From a checkpoint of a small transformer trained on Wikipedia: untied embeddings.
MLP neurons of a small language model. Each row is named by its layer, matrix (up: input weights; down: output weights) and neuron, and shows model dimensions 288-383. Each number is 128 + 24 x the weight over its row's rms, rounded and kept within 0 to 255. Numbers have three digits each.
Before each neuron's rows, "fires on" lists the tokens most often at its 100 highest values on Wikipedia text that the model never trained on.

fires on: " the", "'s", "ing", "al", " father", ","
L9.up616:140130132168157091129086154105127136140133140107108124099152115096192161111121070153138163140107149146129122150115148141139133133146136109129153130135117119153143134128135092135096124076151129117163154164062085150110134103085124133146098123174138118137106130097164109157166159153137118104
L9.down616:145102117117116154090148101094140133139133141102136129150143170149070114079116149113117120145124144111127119114132118123111114118127128152134121117108113131148122124160117170137146148133144136132086131106133133108121122123176136125102139133133098112118156103151078166103109117061104120115

fires on: " ", " (", ".", "5", "1"
L12.up192:108118101145109161119105102146117136166142162119126113145127142103115167131141154124140117130132147138121103143098122114145099119129130139098144136146103147136144102094130130121095153181094127115129147154118112112146118132082144117123138112163114154161102162142086159117142146145126149116
L12.down192:142153134149129116127117103118101152138143090129180174090132134136079108145148114139136151086124144157129143110124130073118119115110114099122133116145121123155121110169113095141150133087139108127114140116103153111162100142130108162134122148138142132125114109131144127132163138129144117139

fires on: " ", " (", "f", ".", " F"
L13.up276:124137104150151137168156118133128170146130162156111117112105169088130139114108107081102125089148095159105128119110110096116167167140125088140145135131125122124098110100140075134074126150101110182122166090156133079157123080138155152121155131129128142140119147135173172131163124143145148117
L13.down276:106147073171133098139176157127104085139117093134161142078149142124122092134135135142135124130171123175141130119107122095121152145173112107114150121109104120139104136173123093141152161112150126116123097146106083128156133121138137102133166178109094118143124148114075125137097101122149121114

fires on: " Th", "Th", "'", "th", " th", " second"
L2.up199:125139097149095139125109138077134155168159150102123113110180171143168134142136130145152104148156126120111159149130122090188118127089149107149124147142142144100136152062110072151120168139151094107167152097121147144136097096153065174115175128123127098143124148144148162096073147139159124136
L2.down199:151116127164130138108143123087167131163153143100148091112150163114155118158158120124146154137146094126078107103153114107133165103122127149143159141147126116129118162118096071101118159090112138119136102139106150115138101125109106143098163124096148110124141127109123122063063122108155145114

fires on: "ed", "es", "ash", " went", "ered", "ained"
L2.up76:124118134123196135064152150128124103155091199074114136173116125096138145109111126146136113167125087117128157155090129120127157129130121100119091115094144132123114127104095099130169093146173159056181126112151121149115104145095085131137103107157128126083149119117128115102152126140126081093
L2.down76:145131082148187143124168124170151171120090134163172097128163115133129154116127108115112092162134133113126134134132117133160112127154154170108128146144150134092135128096154056090128170146141138156132115160156124114125103147134142103120137094102121137110157117149102128132102138102102125126

fires on: "b", " l", " L", " w", "L", " g"
L12.up167:121131153129111124133124160129112138167131162137120139087164126130167141099138135131120112145149123102116126157112177129111107144113132128130104121112143111113147091147134147118101154147142132166145142127146153126133107125114124127186124152119131148159149155151096105086142112136138106100
L12.down167:148179102141092123135108107102122118125144153144115135119134118136120149087125148197103102183122132109136112123145117103105102145081165161160136134139114153106171179087139134119183139131101111113133092178099151123103115112145100172117125131138117089125124127150173151132127084108142149144

fires on: " in", " the", " of", "=", ";", " family"
L9.up512:144108144135159143135102124125111143130120106123125088153175115093159110147086112156156149123126134118112163134145140166102121109125140103117128142086180125147123151159082107111090135120129125143157119111128114127146107133119122153080107119144148132175106137130141140136145092178110113122
L9.down512:093106129125143105139105120088118063107115136131116100152160141126157117139085149143152151144118159119136134099163148100122115147114124102121142127107153136098120130103140119108113082140135164154143105136124110129109113125145167140151121090127127161059089142115146106150130111120145145155

fires on: " St", "5", "arm"
L4.up738:168179167163113125097145131122126105141107173112127148122161150139170169141138141166102123192089118155112117149119167140129132136126081118131103088095147098094188179149123112134141110141122112116125138131103135133185154150070094135159124153118100139132131139160109123182145152137125139167
L4.down738:154157169127110063100158108091119140090113125139132117171119121157134102142156115086123155160127118119129114153118137096106125152119066104112133122125148162121176183156098120136135115110158105126111080125132146130111139153075094131167136128159111087107144124102139127137113150122108123157

fires on: " |\n", "|---|---|---|---|---|---|\n", "|---|---|---|\n", "|---|---|\n", " fac"
L11.up685:089115109116115125161146140154151120115146144145137101087134169126118109100115137122113160121129113117115144124147089147146152159079124160131158132108068155103134136151152109111142101140109112127137134185131107123171171098140119102116142109086131127132115147111100151130105089164110146172
L11.down685:110121164099146175139164125098120116144142156153100117115130126117093060123142094130148112114130190144125117115115166154138106123121142173139133133103139127127133098166112145098080170108158120057145121138141122126122111083144082156172135134120146101083117137112115115092123119125152093115

fires on: "y", "ro", "ry", "yl"
L7.up206:099135131158132128141103122136143151167148147158111090128128157096138117107093101139083103139082155111118112125154135110111123143135116159167084151079081109089111104146132112111163160101118098120166125129091149109090146117090127112066126145127149129161150119138106140139147138145131127139
L7.down206:088090113134156101147120114104117157168178104146130112130138126125178103133134134106104103148147133149091116126133100112126119092149123145136143117084145162116121087110118146124092110105103133133123103155141166115098103133087131155116156117167138119147087084148142156126132104151125139147

fires on: "–", "1", "9", "le"
L7.up716:127141135120122152124155161083105150153168155104126135125146159149124098126178130116137145107170139165119122098112111128131108143140169098180141127135037143088074132116185121099164105083101109111119134148161109121127131134125088145106092128120065184097133115159166131061132065125106142115
L7.down716:142153178111118148110142073115077132128132110122124126124124124107132117120145111106114112125124149117163108110108119081148132126132067134130143156134166131157146151116074157121119118132113117168151164118113130127129104075087152099107158126115126154104134141121160109114123116124155126152

fires on: " P", " F", " (", " S", " went", " −"
L13.up0:097154116108129200111119106110123122113133123119130135114113106107097141142145124184097149154147157110156129148079122125160090135126160125109153158169125098069163086150118145155140151126129182118141117160108094096167139106099132136127131150121072141133139121167120132119135143122123177103
L13.down0:153138083113118083162131140119131116143111177157125135115096155112105142142100165144106127101141154131121103134121144102127134119104124138103144149127119133116124126095153127109126142148133170114136093097159145133162114159146160129110127120118135105110123113102152097122104118153123149145

fires on: " th", " Th", "tt", " '", "th"
L5.up680:154173122136102141143123152121148116155135115123134142133144158114124124106129108143101113197096131144146136123117202110135153123097126136095143109074144120131153092113162109136153115129126101155136167134087151135139130111128106137147204161080142155108110098120110148137098120172140140149
L5.down680:117137109145121172116158150061132107151111113113119097160102133134148090128106101116116155168141109118128118088142131141140137097135114158153144131132154147128143131094108112136100129120135120103146140103094099076111142140162105149123184190134135157094156121076124107090096144100126137127

fires on: "ed", ".", "C", "am", "ing", "ash"
L7.up58:090163113093124150109152141189118109119148143145113112121166118104102166116088129190139152059181145115105126136110147156119138159106150127117143123122118109146125134124108123109127123134123113078148117108161146142089113114147064076130132121138121172136171092131137129102131087117098095114
L7.down58:098122091113194146172116154113084153144100095137133142127127125145148116136116083140135115126114127131125157105120109118157106167125112151100139124136121184128151155085134099115145175144161081124134121123145134132133156151131110132147136146144115119081134117144160128139107106131116125110

fires on: "1", "2", " on", " of", " to", "n"
L12.up357:079126092109123111120133134142134139152111164141147115118160162162133127157138133116132168127135141142103169115154152131122130102141143091159117122087115115107135144143127159189108141086110159162121086107120105124131100131103100139136124098135082128104126101101126144141162145136104127163
L12.down357:164138112129187151093119126138099139184101124076100153103116114106109153094114152128112112055123103090142131124101117106093104125152133103096119139164127132139143148158138162102144161117093115154144114151117105132140129166146119112133120117109131124126091162149149122126157099153139134139

fires on: " |\n", " g", " (", " the"
L11.up730:117102156147135093089110149118113147141088095158122156106165100120124090119168102084104135118149093071096068084115110139110166183127127117128155150157107140114122114149150127127114121120163116166164119158128148125141079148145118142148147107108123118128127133102127103137093147147146173067
L11.down730:098133126114084145160170149117113116130132115091120146129094128120165120071142111088152120102104151110115118113149083109088134114150120106162130143146145102115128146109151084129140177154087145102133124152117152107136132110119131155102139111135097119100090129084119151125131103135113127145

fires on: "-", "-b", "b", ";", " called", "ent"
L5.up33:130135134123091143156150124061136103203061159102123151076120145157114105152130164150162190120139104087171093103129120130134120149166154145101119097124107095131151103158131100163138105135118132137119117093174129100075128133128156122164114094132116140145121167123114134177132095186109134095
L5.down33:145147075129093112119121111141125136080122131142128074165113115083135125119131095106122159170136140162124169114135152121135140075159135116130140092124150134129120114106093095129150139161148089145130122109121087152110133112155133148139182103130138121117126153103152107127107103153112090090

fires on: "th", "rd", "ird", "nd", "st"
L4.up266:140108134126156137164096159131128122113133134148126166133151120111144115152134135148127143095141152130117097156136112112167149162143119136105111161151151103137077127144152136157114135122143162088108097198144134153118125140175141119091148147129149130136094078138128125121114113143140106119
L4.down266:134083103175127145141113121091158126154134147133132107099166168150154144157150155156112152119197110158087122145130144117119135128189098119132101129137186104098122137120134117118126123106124162083117097148117150135131131107148084118155165113103139100129103155124143122099118140118143102145

fires on: ",", " when", " while", " than", " before"
L7.up636:117111123158094120117171102118101101083116119099099156122134112114141113203155148127128125138126142134130106101129140065112144123175168140114112141110121140138117099109111183139150081108108124126087099130129150082132149138137150109139143126146082142138157149095121106122132133173089154153
L7.down636:159102130147091122130153116114089090129132133116124117116076151152145080156131097155135130139127133136129108113152139102156140094170107157127083094107136104141093147086123125150165115111151110124132141137103140122169121119127142094172160109125164122116114132111150129105103116131122120136

fires on: " S", " Candidate", " the", "ion", "ment", "al"
L13.up688:135116127128134109136138113124133101136119138174111120110136119113144149106133133123142138150126149124164162161097139107119147135148155114103146077110111112169111048114131103146110120100158163111151092156129156107097152107111142116138158087158119119113081120105162130139147110122155108089
L13.down688:153156119141105112127158122157137121119117145137144121131111110139104141138171135112118131115177111173110132117148128136128099130102170126121127160162068137114099110172127157112160168096086099153113083139115116123097163122115123063131117145138161117134126133151115139121141117118124095140

fires on: " this", " each", " one", " that", " her", " dep"
L3.up511:136131145109162147126125111120150146133089165105158167067128156118140093043138125131148079135113157140123125144178158092150153149125152129141165106178123220133165170155112103145069162113121139137139135157140178102105133101080139119134143139124103145128150092157117136131135119156119120140
L3.down511:149144112118152127101130122131148084114158117110143173153106105134106140146097127081079136186107100082158089120132143131077123148108126145100135098113135149145112151133140109121112105122185136104135136114070137135146143179175146092132108163105112103132155155103122162097146136141145144127

fires on: ";", " while", "ce"
L3.up614:079147122105110161123173088095133108123125139140142117130105119141099120136134131147099155145133172125144097158142135121144164163142131109125142106090145123143169100133092117131162084143103137110123109125127115124163111125152169100149124108121127078167183145107116085109110101141149128121
L3.down614:097093119165128097089116090124093091167100150085147117144119110154157110177115112131140108152131116162115117121126157114152161120138153132078147122145104100123097091066053119150170179130079088121139123094149154125133146116151123131164155126110108135136132123108141116116106124113144130135

fires on: " in", " on", " of", " ", " up"
L9.up498:132104137108127179123140168099121123160086104140144127091161117111116119139100130147146152114130125115081165164130085113121109130138158096154142130087125100106145171124119139170122098090084115149131069109146117103102125117127156077101135142192141098139120086078106137143158118154093112156
L9.down498:135086111191111138110131071139110064159110157098138160114132152082182131172127187163135109138131144102123141139139147136121167137148068127107152100149159091161097132106117114093139125104119116103177121127160121139141134176142118119151114098134103122143118111134163127133120162149120116129

fires on: "ast", "th", "ant", "ust", "out", "rd"
L2.up393:107117131158137155172137089129167153133120168072152082076134101133161126180124102171147150086166094107118123145157121109172103119099081090103115143085127138105122135104127091106129120115133119145127143131118128122090088128139113133138165138139121127123123092159154106122145119155096111127
L2.down393:121101106156116114129165080102115141121097172095120073158157118105131124118161114173080121068142116117112144151161138104138116133153102115079119111119151126086099124128169124131112108086124158110136157148126158134126124087135112126128154137125112108156065105147138083109059095147121097125

fires on: " S", " M", " P", " V", " R", " B"
L13.up142:098136142095123107098143118144094122104141118158158151083150099146117154149132076133123103132146096182164098171144132145128146146085143164105142132149132111091108134140128163118159156134147111128105190150095100112124136102078166125110134134155115114109106120134106105102109142183155161104
L13.down142:153116117133100127141114109122153115132098136110130123098114079127089119125124125161136134112106105136144121156056128102119172114106152084111109158142140109123119161117134098084108148109143104134101125102123118147147055155122149135193083133113130102174145141150177139146136161123153125151

fires on: ";", " at", " At", "At", "to", "ress"
L3.up434:097183083128116140090123126175087114145152136120110113170133123117098131112172131195126146147130160078147116131106143133114129106113109114138141135093143119099112124129119159155194104131139156087119124138089109168142113133140143112148118077089117097108141107121142141135117104143124115185
L3.down434:152161124108078135113148088139082120169102134110152107147134130119157119143169077109150161145107111118167097151125098139119155161160153124160095125090144136142114132121112114110135137166170103131110091116134141078122117110123123125186157079102142159127144140102108135136121131145123143128

fires on: " St", "St", "st", " born", "-st"
L3.up512:154158134180148096119154144107141118072131122048143126136101172149114184113130167196141143167129138147142140108132136125121100138135142149148132095083147135117126067170114127146097099113128141157118139106114150143157131125123144133152135126102105059121138154143115102156137091110076161093
L3.down512:149138135142155107112188093107087097125123169092120119115082120160120133129146155184123109134140137175120140145099160096156178120121104116137145097113125125137124123154166119137102113068130114106113137134139138129100144106130128106155162141159047104091143141162147142099150164081161166156